python train.py --hidden_size=160 --positions="rope" --qk_norm=false --final_lr_fraction=0.0 --max_steps=5082 --dataset="wikipedia_en"
MLP neurons of a small language model. Each row is named by its layer, matrix (down: output weights) and neuron, and shows model dimensions 32-159. Each number is 128 + 32 x the weight over its row's rms, rounded and kept within 0 to 255.
After each neuron's rows, "fires before" lists the tokens most often just after its 100 highest values on Wikipedia text that the model never trained on. A number after a token or word is its count.

L11.down568 [ 94 136  82  91 125 140 107 117 103 177 107 151  87 137  73 163  84 129 177 158 103 101 107 105 163 130 111 147  90 128 131 134 130 137 178 124 113 114 134 136  96 100  91 147 138 133 111 181 152 117 124 183 125 113 129 174 111 111 109 100 129 150 117  95 108 102 156  85 149 103 158 138 129 119 105 161 103 190 193 119  96 166 150 135 105  88 139 204 120 131 137  99 149 126 141 134 183 169 139 139 145 126  30  74 121 131 154  60 191  87 102 118  96 133 150  68 100 108 112  84  66  68 165 122 144 120 209 162]
fires before: "\n" 70, "ra" 4

L13.down251 [158  98 130 134 123 112 139 141 147 161 143 142 156 129 119 123 119  82 130 175 140 120 146 182  83 121 127 121 132 203 161 137 167 124  94 148 100  98 151 185 160 117 138 111 170 163 200  89 148  91 135 140 122 110  94 116 158 142  67 179 154 160 124  86 161 146 128 157 152 113  89 140 154 140  87 149 156 172 157 173 138  78 106 166  85 151 110 139 181 125 211 160 233  99 121 140  80 112  58 123 111  80  71 149  80  95 124 109 114  88 116 126  93 115 128 154  82 144  79  91  98  93 154 111 116  98 152 149]
fires before: "." 20, "," 17, " in" 9, "\n" 8, " ==" 5, " |" 5

L9.down295 [114 158 138 114 122  72 150  99 152 156 140  83 164 104 137 124 154 137 178 140  74  72 146 101 130 100 141 118 140 190 141 100 135 116 158  86 128 140  85  54 185 114 116  73 153 194 119 171 173 183 175 146 149 153 131 130 112 159 100 117 119  97 147 106 105 147 158 117 142 125 120  57 110 110 215 169 147 113 101 107  87  93 114  90 109 185 185  99  86 162 125 122 154 132 103 110 113 197 138 151  96 135  61 124 157 126 165 140 110  52  87 141 139 184  98 132 121 103 135  76 111 137 141 176  98 127 127 164]
fires before: "\n" 56, "==" 10, " life" 8, " ==" 4

L4.down139 [145  85  52 112 130  94 130 103 142 195 141 130  93 140 148 163 110 124 182 162 141 125 175 131  98 162 171 178 151 140 119 117 112 100 198 140 126 109 150 150 115 129 162 113 123  95 129  94  65 161 119 168 144 103 158  93 125  70 156 135  86  93 115 120  50 114 127 116 123 166 151 158 148 130 168  95 135 132 143  97  98 155 140 174 159 119 157 152 117 130 110 146 245 110 153 125 186 137 148  89  95  99 146 120  73  93 147  52 159  99 120 119 117 114  86 164  94 149 118 128 141 113 131 109 151  91 127 137]
fires before: " |" 78, "\n" 10

L4.down575 [118 149 135 116  88 112 152 183 140 109 100 131 132 187  72  77  82 148 164 138 119 130 222  48 171 157 146  99 158 183 152 172 129  84 121 114 177  92 151 128  66  99 160  93 121  63 133 140 121 137  89 116 153 109  89 125 164 131 111 143 154 104 112  91  89 117 151  83  45 144 137 146 167 117 118 135  69 118 162  92 176 129 109  95 101 149 193 142 158 139 135 147 119 120  91  99 152 163 135  49 136 123 146  83 128 149 207 139 102  92 157 152 115 129 167 149 137 133  92  93 101 122  97 112 123 146 113 120]
fires before: "\n" 36, "-" 22, ":" 8, "|" 4

L9.down191 [115  88 175 148 117 157 123 117 202 106 121 103  73 191 141 160 130 109 177 133  77  90  71  92 180  74 154 128 124 106 148 145 122 134 110 186 127 114 136 172  76 144 100  99  97 139 158 105 134 155  98  67 123 154  86 138  80 181 181 142 112 165  83  99 147  81 166 164 107  98 158 134 204 171  88 138 149 126 177 136 183 124 176 165 123 123 121 142 107 124 116 104 145 150 180 154  88 117  80 139 142  39 146 159 114  99 149 139 117 106 144 112 114 126 165 133 146 125 122 167 121 144 130 176 167 151 150 119]
fires before: "." 25, "," 24, " and" 10, ";" 6

L11.down451 [123 123 105  91 129 103 147 125 118 142 128 153 169  87 126 196 126  82 130 160 119 102 134  98 140 106 121 198  95 146 110  84 125 130 122 102 134 116 120 119 125 184  99 167 121 110 161 115 137 110 132 131 118 119 166 106 153  57 146 142 145 162 112 197  84  53 178 147 116 175 117 104 136 118 153 145 176 108 103 209  98 134  92 103 115  81 127 150 132 136 106 123 205 140 117 152 145 130 113 106 192  92   0 128 119 148 149 126 159  95 120 164 123 137 150  96 120  75 103 130  92 135 130 162 109  88 134 126]
fires before: "\n" 21, "." 18, "," 15, ";" 5, " and" 4, "ree" 4

L5.down125 [146 147 187 178 102 106  86 170  92 163 115  87 101 102 168 141 110 159 110 162 161 113 132 119 163 169 143 154  46 172 173 124 140 147 186 150 100 136 102 177 153  97 133 131 158 102 122 123 105 141 134 166 120  78 174 197 115  71  83 103  75 126  96  94  91 120 140 142 136 166  80 113 122 120 147 115 113 157 127  79 166 101 145 124  94 124 120 166 135 120  91 104  98 147  86 135  66 101 142  71 150 136 154 119 115  89 146 101 134 151 136 164 169  91 148  28  74 104 106 114  89 106 180 175 135 126 119 140]
fires before: "earch" 19, "erv" 12, "ign" 9, "ult" 7, "ist" 5, "um" 5

L9.down356 [124  81 154 143 123 145 132 143 103 142 152 138  92 184 155  95 132 170  90 154  93 182 122 106 113 114  81 138 115 181 158 137 115 154 136 149  70 150 157 174 154  72 119 136 160 162  85  99 185  94 127  97 155 138  82 122 171 185 135  98 141 165 157  81 128  93 132 151 146 164 145 190 142  87  61 113  69 206 126 117 163 121 132 133  80 134 125 134 104 124 195 152 163 162  83 109  48  71 129 101 156 122 117 133 124 139  78 141 139 157 100  83 176 128 174 149 145 147 144 143 103 103 162 151 127 186 124 104]
fires before: "." 28, "," 13, " and" 10, " in" 7

L4.down95 [ 65  85 204 130  98 145  90  96 155 156 103  52 128  84 172 125 106 112  79 135 139  99 115 157 204 122 114  80 159  99 110 125 111 127 154 163 113  91 176 166 135 126 113  99 136 110 134 116 131 121  41 131  89 132 138 102  92 128 127 198 110 150 157 160 133  91 130 145 140 110 135 181 166  62 112 100 105 110 115  78 158 154 140 124 128 112  73 106 144 195 169 115 127 220  63 169 141 114 139 143 123 139 106  97 193 125 153 162  74 149 146  93 132 166 158 119 102 139 114 103 104 118 164  93 122 121 115 104]
fires before: "," 25, "." 19, " and" 9, ")" 7, " to" 4